python train.py --rope_fraction=1.0 --parallel_block=false --init_std_qkv=0.043 --lr_head=0.0054
MLP neurons of a small language model. Each row is named by its layer, matrix (down: output weights) and neuron, and shows model dimensions 32-95. Each number is 50 + 15 x the weight over its row's rms, rounded and kept within 0 to 99. A neuron's up and down rows have the sign that makes its largest values positive.
A block is one neuron, or neurons of one layer that tend to fire together. After each block is what it responds to, as a language model described it from the Wikipedia text at the highest values.

L2.down57:85 44 79 38 49 59 34 44 29 74 40 55 57 43 49 47 69 88 37 67 50 39 32 62 61 48 53 54 76 34 50 67 60 96 62 34 45 51 64 79 65 47 54 44 67 82 39 19 50 58 46 98 27 31 47 65 60 47 36 76 46 42 63 95
L2.down111:38 68 71 83 55 36 46 55 42 61 38 51 56 45 49 44 43 42 43 26 65 30 36 80 24 92 45 43 57 67 68 62 58 43 58 44 41 64 61 26 01 41 53 38 65 56 29 26 60 75 42 50 69 47 48 64 51 76 32 39 62 67 47 70
L2.down239:31 87 51 66 24 72 56 60 44 37 46 25 52 61 32 58 57 39 51 43 40 68 56 73 19 58 44 75 26 32 79 68 52 60 61 42 44 89 34 43 08 43 43 48 53 63 51 50 26 53 58 51 74 62 61 74 49 46 58 62 51 41 52 63
L2.down292:48 56 52 32 46 56 37 34 52 53 34 59 57 32 57 28 43 65 44 42 60 41 33 40 39 05 62 12 60 44 70 52 68 49 36 38 44 23 61 50 15 50 50 64 64 57 42 66 44 51 64 63 55 48 48 41 65 69 60 31 32 74 30 30
L2.down421:09 49 37 39 67 44 25 42 65 35 07 54 22 35 38 38 66 46 48 57 65 12 53 68 59 41 52 63 55 54 58 49 56 62 57 64 42 56 38 39 65 49 41 58 28 42 13 52 59 44 55 56 56 99 49 37 38 60 46 54 69 54 21 95
L2.down435:43 40 46 58 31 56 39 69 26 68 47 35 58 56 73 50 78 49 35 37 47 61 62 34 44 68 44 59 56 57 67 38 50 68 47 53 40 44 43 50 20 53 53 43 64 58 51 61 54 28 75 41 77 32 56 36 75 55 48 55 45 34 55 49
L2.down475:41 53 66 76 29 47 58 30 41 52 38 45 52 27 27 38 57 54 72 32 37 58 48 38 62 85 28 47 52 15 43 66 41 35 42 66 32 42 55 37 70 13 49 71 52 65 46 24 63 62 47 50 68 67 30 60 47 23 52 50 48 59 44 60
L2.down498:55 49 40 41 57 68 77 23 31 82 24 43 48 39 39 41 40 33 62 41 61 49 46 51 53 42 56 39 48 24 31 46 32 81 52 24 50 42 65 51 23 62 60 55 21 44 32 37 51 47 64 53 65 35 64 52 42 17 35 75 48 54 73 55
Highly predictable nouns or verbs that complete a set phrase, such as third place, in place of, brother-in-law, pop song, civic life, or is after "The species".

L6.down37:52 40 54 24 70 47 41 75 33 57 57 21 55 52 42 47 57 57 35 39 41 13 51 61 52 83 60 57 31 59 56 54 74 54 56 18 57 80 84 23 29 89 53 29 54 47 61 22 55 47 62 60 36 37 47 53 36 51 55 60 47 73 57 81
L6.down45:46 78 65 68 79 73 45 72 59 56 28 54 49 60 40 74 56 62 43 62 49 25 47 49 17 70 21 50 64 36 45 37 40 47 40 52 60 40 44 34 02 65 20 67 43 44 76 47 45 56 35 35 33 33 45 34 55 56 50 45 19 71 43 66
L6.down86:67 56 46 57 61 54 48 39 51 87 38 57 30 44 55 31 36 62 80 50 22 59 56 26 58 49 44 42 30 24 52 55 29 24 56 47 47 42 80 70 19 72 72 61 26 75 37 29 47 15 47 46 67 50 58 20 46 39 59 87 43 63 50 70
L6.down114:55 20 91 59 42 43 44 61 61 50 30 36 55 52 32 39 43 61 70 47 52 39 49 68 58 52 68 46 88 29 73 60 38 46 67 50 55 73 31 60 16 20 42 65 45 37 38 37 45 48 40 42 74 71 53 99 56 30 34 42 36 46 58 47
L6.down156:55 25 33 67 46 63 41 68 51 52 59 25 30 54 42 25 40 58 45 28 47 67 40 43 61 78 60 42 36 54 75 59 44 50 31 49 49 53 74 53 61 40 30 64 61 33 46 47 55 44 47 51 99 50 53 42 37 65 52 45 54 41 64 64
L6.down281:74 46 99 33 47 60 56 70 71 40 45 62 25 34 70 54 43 51 47 56 60 78 45 47 53 62 59 49 46 47 69 60 41 40 55 51 36 59 50 36 00 68 46 71 31 51 56 52 44 33 19 41 40 28 71 44 26 22 37 86 50 36 75 54
L6.down402:71 42 20 45 34 60 53 61 31 51 51 29 63 61 39 30 28 42 52 41 76 33 75 29 39 74 49 21 26 52 68 30 20 46 57 43 23 71 35 25 78 67 67 51 46 53 39 36 54 76 64 67 55 48 56 54 67 49 62 55 60 54 58 51
L6.down411:37 57 35 85 57 50 48 62 48 56 34 33 55 45 42 77 44 44 31 59 51 73 36 47 28 30 49 53 85 60 40 42 42 32 53 45 35 61 47 50 50 49 55 62 60 74 48 26 42 49 09 55 45 44 26 61 61 56 27 31 68 34 48 56
Mostly "was"/"were" right after a subject noun phrase, setting up a passive participle (was tested, was built, was released); also hyphens joining compounds (government-led, private-eye).

L2.down99:74 14 00 65 54 45 42 58 32 50 27 71 59 66 32 55 42 30 57 31 92 38 43 55 22 85 56 27 54 52 40 40 38 58 52 48 63 61 49 61 60 64 71 62 34 52 64 44 56 55 49 67 48 22 42 57 46 59 57 53 45 62 47 66
L2.down112:54 76 36 83 54 21 55 54 45 42 66 47 58 67 35 19 57 37 75 66 38 33 59 50 55 73 47 43 75 70 23 76 65 65 65 74 70 45 50 79 50 58 75 20 48 34 48 29 51 48 56 70 58 30 45 29 49 50 69 34 49 59 69 37
L2.down132:47 65 29 38 40 21 69 44 46 17 71 63 68 35 42 21 36 47 57 44 32 28 33 34 20 72 54 60 22 40 46 70 35 40 57 36 47 54 51 64 15 37 15 38 58 19 39 48 78 57 43 48 29 38 44 58 47 42 50 47 16 45 47 35
L2.down245:27 59 63 45 78 31 29 39 80 60 58 34 49 42 73 26 35 22 22 46 53 67 50 47 53 47 59 50 74 54 58 24 80 54 62 40 70 37 36 25 15 56 47 48 55 50 56 56 79 51 44 41 79 51 42 39 26 52 47 51 42 50 32 69
L2.down310:49 52 40 50 62 35 48 49 61 56 45 42 54 30 34 54 45 45 60 76 49 48 66 58 58 63 56 48 58 48 60 50 65 62 74 28 69 58 67 27 76 47 51 77 49 54 38 43 56 55 63 54 79 43 65 39 28 30 39 72 54 25 29 38
L2.down357:41 37 36 63 66 61 39 51 66 55 34 53 56 74 61 40 38 77 37 58 45 56 38 60 24 58 59 43 69 66 57 30 64 47 68 32 68 39 42 31 59 43 40 60 65 60 46 51 41 30 50 66 54 45 64 26 79 31 64 45 48 59 64 85
L2.down447:49 25 43 32 41 57 50 23 39 59 46 43 80 45 45 43 46 52 57 38 36 61 49 60 35 40 62 60 33 43 23 59 43 48 53 61 54 75 57 60 96 67 58 43 78 53 39 44 48 55 65 62 56 37 74 48 31 54 65 66 34 70 34 79
L2.down454:33 81 51 46 58 44 48 35 45 60 50 74 68 51 46 69 32 27 69 57 53 47 29 56 89 47 68 46 29 37 36 46 26 72 46 33 49 22 66 65 15 50 62 59 54 49 58 18 61 41 50 55 22 56 58 63 68 47 54 55 67 84 77 76
Colons ending a field label or heading in infoboxes, tables and lists (Born:, Source:, Note:, ATC code:) or splitting clock times (8:00); weaker on mid-word pieces like "ar" and "so".

L2.down30:44 44 99 72 69 66 19 51 50 55 43 41 46 38 64 51 63 51 42 62 49 76 39 55 48 21 62 13 47 64 37 48 28 49 55 39 67 54 53 40 27 56 45 63 60 37 64 41 49 61 56 51 53 59 43 67 40 50 68 51 27 54 62 73
L2.down164:51 43 27 34 37 56 16 73 55 51 73 46 33 56 46 13 60 30 49 65 65 71 36 29 66 24 59 59 26 67 59 44 34 53 22 33 51 54 52 41 45 78 54 60 49 63 32 34 37 60 44 46 77 52 41 41 14 51 54 67 52 60 35 50
L2.down202:71 48 24 41 67 53 40 53 65 70 73 64 42 63 39 47 47 73 27 50 33 58 51 44 24 46 62 55 21 50 59 62 42 38 43 44 27 55 22 63 95 48 44 29 50 53 64 75 33 38 18 33 34 51 43 53 40 62 41 50 34 36 58 47
L2.down280:55 58 41 35 24 55 40 65 69 42 29 43 44 28 44 65 28 40 60 42 55 34 45 30 45 99 44 36 40 49 39 62 16 60 77 64 69 48 57 50 06 51 48 29 58 57 52 64 51 21 49 54 41 39 36 47 26 47 38 55 33 45 41 34
L2.down338:41 49 74 48 45 42 37 50 50 17 57 71 65 44 49 46 40 49 48 51 59 41 24 58 23 47 47 37 41 40 47 77 21 77 38 51 71 88 45 68 00 33 44 64 43 51 55 73 28 53 46 68 69 29 40 42 57 84 63 33 61 70 49 52
L2.down399:63 59 82 50 78 75 49 63 50 55 53 24 36 53 62 53 33 69 65 40 39 40 63 60 46 59 37 38 60 63 35 73 30 47 59 49 61 46 66 52 00 71 37 63 28 43 33 53 34 54 75 79 65 36 50 55 35 43 71 48 37 58 68 64
L2.down442:31 44 55 70 67 49 56 49 63 30 84 54 61 39 62 75 52 52 50 51 44 44 52 74 62 65 45 37 57 39 83 80 29 52 75 39 55 48 45 63 21 47 23 40 27 49 35 74 64 53 45 32 79 78 62 48 38 67 24 88 35 51 61 54
L2.down450:15 57 58 62 73 64 59 53 50 41 42 45 39 50 54 89 63 52 47 41 52 30 72 80 33 37 77 53 83 62 53 47 15 37 50 61 81 72 72 41 39 43 16 38 67 64 53 57 57 45 34 52 34 27 43 54 57 68 51 60 61 60 38 85
First word of a table cell, infobox field or list label after a pipe or dash, such as Years, Total, Note, Opponent, Partner; weakly elsewhere.

L6.down13:53 79 26 57 21 73 55 38 53 38 66 24 49 65 62 65 74 47 47 53 56 31 55 64 28 63 35 52 41 64 31 58 54 59 57 45 47 25 55 55 22 69 63 59 50 51 50 48 58 45 48 55 19 68 45 65 54 38 23 58 36 70 73 07
L6.down33:91 58 24 41 37 63 62 26 64 34 67 39 56 29 72 68 76 75 39 63 60 48 35 27 46 37 53 67 53 24 61 43 45 48 48 45 52 36 49 38 54 51 57 48 61 60 39 47 43 62 44 31 51 53 55 22 36 23 39 81 41 36 67 43
L6.down39:64 41 61 34 60 33 78 46 57 53 60 53 56 62 63 73 69 44 45 43 49 47 50 66 72 34 51 40 50 48 31 53 63 45 10 24 36 00 73 49 70 15 27 58 68 46 66 31 56 54 54 68 50 58 42 41 22 61 49 46 58 43 18 62
L6.down85:53 56 58 37 53 42 66 41 45 45 44 70 59 41 66 29 81 71 47 74 49 69 68 60 87 56 54 39 32 57 69 42 44 52 36 53 67 59 55 41 55 48 61 65 52 54 52 56 53 59 37 53 39 45 59 46 51 63 44 72 40 63 31 89
L6.down195:57 83 56 24 53 52 49 44 55 86 30 33 43 85 35 30 40 47 52 46 27 56 46 52 27 41 64 36 51 78 50 51 53 35 48 73 60 65 69 55 50 41 48 46 26 56 35 62 35 48 27 31 83 51 78 43 31 65 48 37 62 60 36 53
L6.down200:34 72 51 54 62 66 45 54 39 53 44 38 60 34 42 44 18 62 49 49 52 58 40 69 58 45 59 59 32 60 64 41 58 74 62 54 50 71 54 45 48 20 42 44 50 61 55 34 35 55 51 60 61 33 70 51 65 61 62 45 66 55 44 57
L6.down304:67 76 35 26 38 67 65 42 58 94 41 68 41 47 78 56 42 56 58 44 31 45 58 31 40 42 41 53 37 22 49 54 51 30 60 43 40 50 73 34 34 38 72 68 25 47 39 44 16 52 24 17 58 31 48 43 47 37 41 67 50 54 66 58
L6.down370:63 62 40 32 54 54 30 57 44 57 20 48 42 68 54 26 25 63 44 41 59 55 50 80 33 32 55 42 66 37 67 67 43 44 55 48 42 56 52 00 23 51 75 58 54 41 57 53 49 54 38 55 31 44 51 39 40 69 49 45 79 57 56 38
Final pieces of words in a noun phrase opened by a or an, usually adjectives or nouns: unincorpora-ted, visit-ing, legisl-ative, area.

L6.down44:38 81 66 37 72 47 51 46 41 57 47 65 84 48 55 62 41 31 41 32 60 63 59 63 84 62 53 61 57 38 57 44 64 57 41 62 77 59 28 37 17 47 56 55 29 74 68 54 55 60 46 44 55 31 58 41 30 64 41 32 68 39 51 55
L6.down232:67 32 30 39 28 65 52 42 45 46 62 36 46 61 63 61 66 32 69 53 59 34 51 31 49 85 43 63 61 52 58 68 40 60 40 49 46 78 69 36 68 17 50 45 39 43 18 47 53 58 42 35 34 51 68 48 44 29 16 48 96 32 58 53
L6.down256:57 30 74 63 41 59 43 63 43 70 23 39 47 46 54 55 51 52 45 60 39 58 53 62 55 64 00 48 31 69 53 75 42 40 40 39 58 71 51 58 08 39 32 67 33 62 42 40 40 69 50 61 87 64 62 56 38 65 38 38 41 30 71 43
L6.down271:44 52 55 56 46 61 73 51 42 72 46 45 40 40 49 56 45 63 65 58 40 92 50 44 19 33 64 38 72 38 73 57 60 45 42 61 44 55 26 34 10 56 69 43 63 35 69 46 55 47 28 51 59 51 44 39 34 42 59 33 98 55 45 82
L6.down289:50 47 99 61 39 45 97 54 55 50 42 48 51 44 52 49 46 27 53 44 50 41 40 44 55 44 54 61 41 30 54 45 11 51 45 77 63 67 30 68 21 24 73 62 75 42 53 54 42 22 52 53 45 29 52 34 60 42 29 62 61 63 77 74
L6.down319:35 74 40 38 47 48 56 43 43 46 20 69 29 44 63 44 50 41 47 63 55 48 53 33 41 35 52 45 52 58 30 60 43 44 69 57 69 50 55 40 31 25 69 29 41 50 32 37 47 34 33 63 68 51 88 35 45 23 75 43 63 47 64 71
L6.down369:56 61 31 68 44 51 53 38 45 15 31 61 42 42 69 68 33 70 65 43 57 58 47 51 68 55 21 60 60 50 16 62 45 45 56 59 25 51 43 51 40 40 44 59 29 18 38 57 41 24 41 47 47 48 60 11 51 72 48 38 66 34 37 19
L6.down428:61 65 49 63 86 55 58 47 67 55 41 60 68 44 47 37 65 75 42 68 55 75 69 41 61 43 52 54 71 83 52 63 36 51 53 53 54 42 55 57 30 55 46 41 53 31 46 58 59 50 37 58 59 58 82 35 42 38 21 39 30 20 46 50
Label words in infoboxes and tables, usually before a colon or bracket, such as Summer (DST), Complement and Registered voters; also the article a after a comma or at paragraph start.

L4.down256:57 59 33 71 32 54 73 46 44 55 49 38 37 39 69 49 61 40 64 52 74 37 30 40 44 46 78 43 50 40 34 32 17 40 44 29 33 53 55 31 53 77 54 80 40 39 51 68 64 33 49 45 31 76 72 18 53 30 45 54 42 61 53 16
Mostly "was", "were", "been" or "with" right after a noun phrase (main centre was, kid with); also first word-pieces inside quotes ("a sure feel").

L6.down9:52 48 46 55 40 49 62 39 61 23 37 52 77 37 04 57 33 62 30 47 62 76 54 57 56 28 56 46 63 41 40 35 46 43 32 51 64 51 18 39 85 38 67 39 80 39 47 64 86 55 83 62 37 51 43 55 22 72 58 51 47 51 46 74
L6.down94:51 57 21 72 29 56 49 36 24 54 40 52 49 38 48 44 32 54 36 67 74 39 43 46 38 59 48 61 67 59 47 53 30 63 49 76 54 31 38 48 37 53 56 54 42 51 35 29 18 50 65 76 49 57 29 49 50 49 44 69 54 62 64 77
L6.down95:43 50 27 42 39 38 40 52 45 51 59 47 35 46 49 54 53 73 49 47 59 58 60 28 58 51 51 41 37 64 30 42 62 36 30 56 68 43 39 64 64 64 89 44 51 34 27 31 70 41 67 76 55 75 30 64 62 42 36 54 36 46 60 49
L6.down184:53 80 50 46 23 44 45 51 48 44 49 73 58 62 41 44 58 60 50 38 62 65 50 51 43 69 55 51 42 54 58 58 46 78 37 76 49 77 59 63 17 83 52 60 49 32 31 49 67 27 33 32 39 45 30 62 48 55 17 44 73 45 39 56
L6.down228:47 37 56 63 63 46 44 46 63 33 49 68 32 59 84 57 52 61 27 57 42 48 32 51 27 79 56 64 45 50 64 60 58 55 72 69 11 50 69 54 40 68 70 20 63 40 42 68 30 28 68 61 66 84 48 62 46 15 33 66 50 51 28 50
L6.down276:71 71 65 43 45 42 62 40 55 18 40 79 87 43 57 59 39 73 48 50 61 52 70 34 63 32 38 55 54 37 43 40 40 52 48 60 55 45 33 62 26 27 50 42 66 47 53 81 47 61 50 50 49 52 55 46 53 21 71 34 44 52 46 43
L6.down339:56 62 48 74 70 40 74 42 63 83 57 53 35 70 50 25 62 46 44 70 24 59 55 34 35 60 48 86 57 30 68 40 63 49 72 69 70 57 19 50 48 49 64 43 60 41 51 60 63 52 48 33 57 51 50 69 39 25 63 43 47 55 62 78
L6.down469:57 55 78 61 47 39 56 42 50 59 41 59 40 34 60 44 70 58 33 47 41 42 39 37 55 62 43 54 44 26 26 51 54 70 69 51 39 74 42 50 50 46 88 56 59 54 63 44 38 61 55 34 65 40 46 34 53 53 47 40 57 36 61 72
Line breaks ending infobox or list fields such as Country: France, plus commas and of after place or institution names, like Denver, and University of.

L2.down1:67 57 62 38 43 55 69 68 41 41 43 29 34 73 52 63 57 28 76 30 42 50 54 56 60 57 44 36 34 65 37 48 09 55 65 76 45 39 50 66 45 53 66 86 46 42 51 69 32 64 32 21 36 74 38 41 14 62 78 52 41 35 52 53
L2.down8:12 37 61 46 61 55 46 47 46 57 18 41 35 48 49 41 71 41 56 29 49 57 38 45 49 39 27 39 56 55 60 55 31 22 41 71 71 37 51 56 54 58 52 61 71 62 65 27 70 40 39 32 66 70 66 66 35 50 63 34 51 39 26 75
L2.down103:24 63 21 58 58 61 42 39 65 58 15 21 42 35 32 60 44 38 39 33 60 59 34 33 36 36 45 74 45 36 73 40 22 53 55 57 51 80 58 64 00 77 37 48 39 35 58 49 69 44 43 50 52 44 61 78 61 43 75 36 47 38 61 52
L2.down170:46 55 68 78 78 64 50 77 57 31 76 48 80 62 53 77 47 32 50 29 48 29 38 47 39 63 49 74 32 48 29 62 31 72 76 51 53 38 51 73 45 60 45 31 63 35 45 50 50 71 70 56 42 50 40 52 25 34 25 35 62 16 62 37
L2.down195:61 90 83 63 56 61 56 56 52 53 71 66 50 45 25 57 26 23 35 61 73 55 33 59 49 57 58 38 58 79 54 57 14 52 61 63 38 43 42 67 00 44 53 69 51 60 70 57 43 62 37 49 56 58 32 66 58 55 36 39 59 57 45 51
L2.down225:21 68 70 46 65 53 79 62 51 63 40 33 53 32 35 64 28 41 38 37 42 33 62 60 33 65 47 61 43 58 74 48 12 57 59 81 46 62 49 61 34 29 64 25 84 58 41 40 64 41 24 39 54 61 52 43 52 50 73 20 53 34 38 53
L2.down394:40 42 99 57 58 64 54 75 41 48 71 17 47 18 51 54 45 40 52 19 37 72 77 55 53 44 57 56 54 44 76 74 48 41 38 62 65 45 61 81 32 83 64 43 60 41 55 60 84 40 59 36 70 55 31 55 27 65 56 62 60 37 45 61
L2.down477:33 52 48 59 40 58 46 49 59 47 28 53 75 52 40 61 54 38 67 51 44 48 65 75 56 47 48 55 72 58 10 46 31 58 26 28 46 53 53 43 36 24 43 72 44 37 74 48 67 48 60 52 58 55 28 50 39 61 29 43 74 60 35 37
Head nouns ending a label or noun phrase, mainly in election result tables ("Total formal votes", "Registered voters"), plus infobox fields like Running time and Legal status and column headers like Attendance.

L4.down289:16 85 52 43 62 39 49 51 38 67 44 67 28 43 72 35 80 48 49 68 64 45 31 59 48 57 72 37 50 61 56 49 51 29 57 47 57 42 34 43 28 44 40 63 39 41 64 55 70 52 41 53 62 43 57 45 52 85 75 29 49 56 34 49
Blank cells and line breaks in Wikipedia tables and infoboxes, mostly the empty party-colour cell in election results tables (| | Labor), plus newlines between infobox list items.

L2.down2:29 20 89 58 53 47 50 32 63 57 43 55 54 41 41 53 62 23 42 65 49 62 73 65 47 53 58 10 70 37 63 46 33 41 50 38 33 66 62 29 44 35 47 59 68 46 34 40 35 33 47 70 56 42 56 57 58 58 78 43 57 54 62 65
L2.down50:52 41 61 46 58 64 79 68 42 49 55 49 30 71 37 46 62 72 70 50 44 51 50 65 33 50 61 33 60 40 57 47 33 48 65 44 44 56 43 63 33 17 62 49 47 70 85 55 18 56 33 45 25 44 54 70 50 37 41 78 26 40 59 26
L2.down176:34 43 25 60 46 61 58 27 59 75 60 66 49 64 47 20 57 76 31 66 56 54 63 41 28 51 57 39 67 46 58 26 48 25 59 46 29 73 49 37 29 24 50 51 44 61 22 59 41 60 60 34 68 39 61 59 90 58 57 52 41 38 47 42
L2.down218:63 73 43 46 57 55 58 33 59 45 30 40 43 60 32 25 55 42 55 82 31 60 19 27 00 49 75 37 33 31 47 47 50 80 40 42 44 41 44 64 34 49 58 64 55 79 42 53 52 40 64 63 47 51 42 33 38 47 56 58 54 52 49 55
L2.down302:63 26 43 18 66 34 72 50 51 52 44 64 52 34 45 49 52 52 33 64 36 44 54 58 56 52 65 74 36 50 50 54 55 41 53 71 56 27 84 31 52 55 65 59 71 45 42 62 63 40 63 37 55 48 53 51 63 52 41 72 31 48 34 65
L2.down461:33 24 41 45 55 57 45 49 63 65 36 36 36 17 58 37 68 64 42 53 55 83 41 37 49 73 48 59 45 13 61 43 43 51 67 49 64 77 50 43 20 54 37 61 45 52 44 28 59 54 75 38 54 56 82 45 60 47 74 37 58 66 52 54
L2.down471:26 22 42 49 39 55 64 60 64 73 25 38 42 51 44 60 73 35 42 53 43 56 61 47 30 40 62 49 39 48 65 42 72 53 71 35 55 77 32 41 35 50 72 41 43 52 59 62 33 61 32 44 86 40 69 47 47 55 54 54 60 45 34 25
L2.down473:29 49 67 67 35 51 41 39 48 49 37 57 62 57 42 51 57 54 37 55 58 79 56 35 78 61 51 37 99 57 39 72 45 35 53 50 37 54 26 40 78 45 62 51 60 61 55 47 43 49 46 53 49 58 38 81 43 63 61 49 43 53 42 49
Mostly "It" and other words inside song, album or book titles (Better Believe It, You Got It); also sentence-initial This/It/The referring back.

L4.down16:19 41 64 54 34 49 43 65 67 67 52 30 17 71 53 52 31 53 61 26 37 37 47 74 42 73 70 64 52 26 65 31 50 37 67 48 39 83 57 25 15 51 51 37 36 37 45 41 29 64 36 49 44 59 46 78 42 55 38 56 44 75 69 63
Final pieces of occupation or role nouns, often suffixes like -ist, -er, -ologist, -ician, as in entomologist, curler, professor.

L4.down362:55 71 42 61 68 75 45 52 32 63 47 49 78 38 38 25 33 50 72 71 70 57 46 47 59 28 54 73 68 54 29 24 38 55 60 31 40 53 71 42 54 55 51 51 35 54 39 79 49 37 08 35 39 43 69 59 40 67 53 50 50 41 90 57
The article "a" after a preposition, comma or "as", opening a noun phrase: "In a 2010 interview", "as a secretary", "Jonquet, a French clinician"; also "Website" in infobox lists.

L6.down142:36 30 25 68 55 31 32 26 47 42 40 50 36 70 20 42 49 76 15 55 45 46 76 41 61 45 46 23 25 34 45 15 40 43 57 42 53 48 47 56 55 47 44 46 70 51 58 36 54 66 34 39 60 50 35 38 21 60 46 54 45 57 46 60
L6.down173:28 83 76 50 66 40 57 37 44 53 54 47 63 55 52 46 64 56 46 45 60 50 55 57 40 55 29 50 63 31 43 55 53 32 60 27 55 82 59 54 57 65 54 37 40 62 75 59 37 39 49 34 37 72 38 11 69 42 86 39 38 52 66 43
L6.down207:45 23 65 52 59 55 48 47 44 57 74 53 39 43 35 46 57 37 36 55 58 13 73 46 63 85 50 15 31 39 39 35 65 51 33 48 36 49 62 63 73 61 73 62 61 65 79 71 57 57 64 38 49 38 46 42 38 34 76 55 48 34 70 72
L6.down216:57 53 79 45 45 52 62 47 24 48 53 67 40 45 32 58 61 32 47 55 52 32 76 64 54 70 36 44 74 22 61 60 60 63 21 74 49 67 47 57 00 54 48 49 37 55 42 40 60 70 42 46 54 64 55 35 58 53 73 45 29 68 67 68
L6.down261:48 41 75 27 47 52 53 43 72 47 55 66 65 68 40 37 57 48 81 46 17 33 69 19 60 41 64 51 71 38 41 45 49 55 41 40 29 38 67 49 88 50 36 49 65 57 24 43 59 74 55 70 44 19 43 53 48 35 59 61 59 36 60 55
L6.down312:62 11 61 54 48 40 64 81 51 39 46 95 32 24 61 68 66 54 53 38 53 50 28 23 49 46 55 31 59 73 69 27 07 36 32 41 20 52 43 50 66 26 57 42 50 50 58 55 52 41 51 31 37 51 42 40 55 60 49 49 41 59 55 73
L6.down378:23 61 63 61 46 18 53 78 49 55 20 26 49 66 62 59 50 36 50 54 57 55 58 50 83 50 39 49 53 14 44 68 56 60 72 46 47 80 61 44 32 49 07 70 40 37 49 29 44 42 45 31 60 50 27 43 28 55 59 56 45 46 56 70
L6.down502:45 43 66 24 44 53 33 58 43 61 65 77 33 45 81 38 61 49 45 48 71 37 59 54 16 56 32 49 45 24 71 38 45 54 31 59 43 30 30 74 36 63 57 44 62 70 72 48 42 56 38 58 63 63 50 77 63 36 39 52 59 62 46 48
Function words and contraction endings in the middle of quoted song or episode titles, e.g. Do You Really Want to Know, Don't, Ex's, plus scattered word pieces in tables.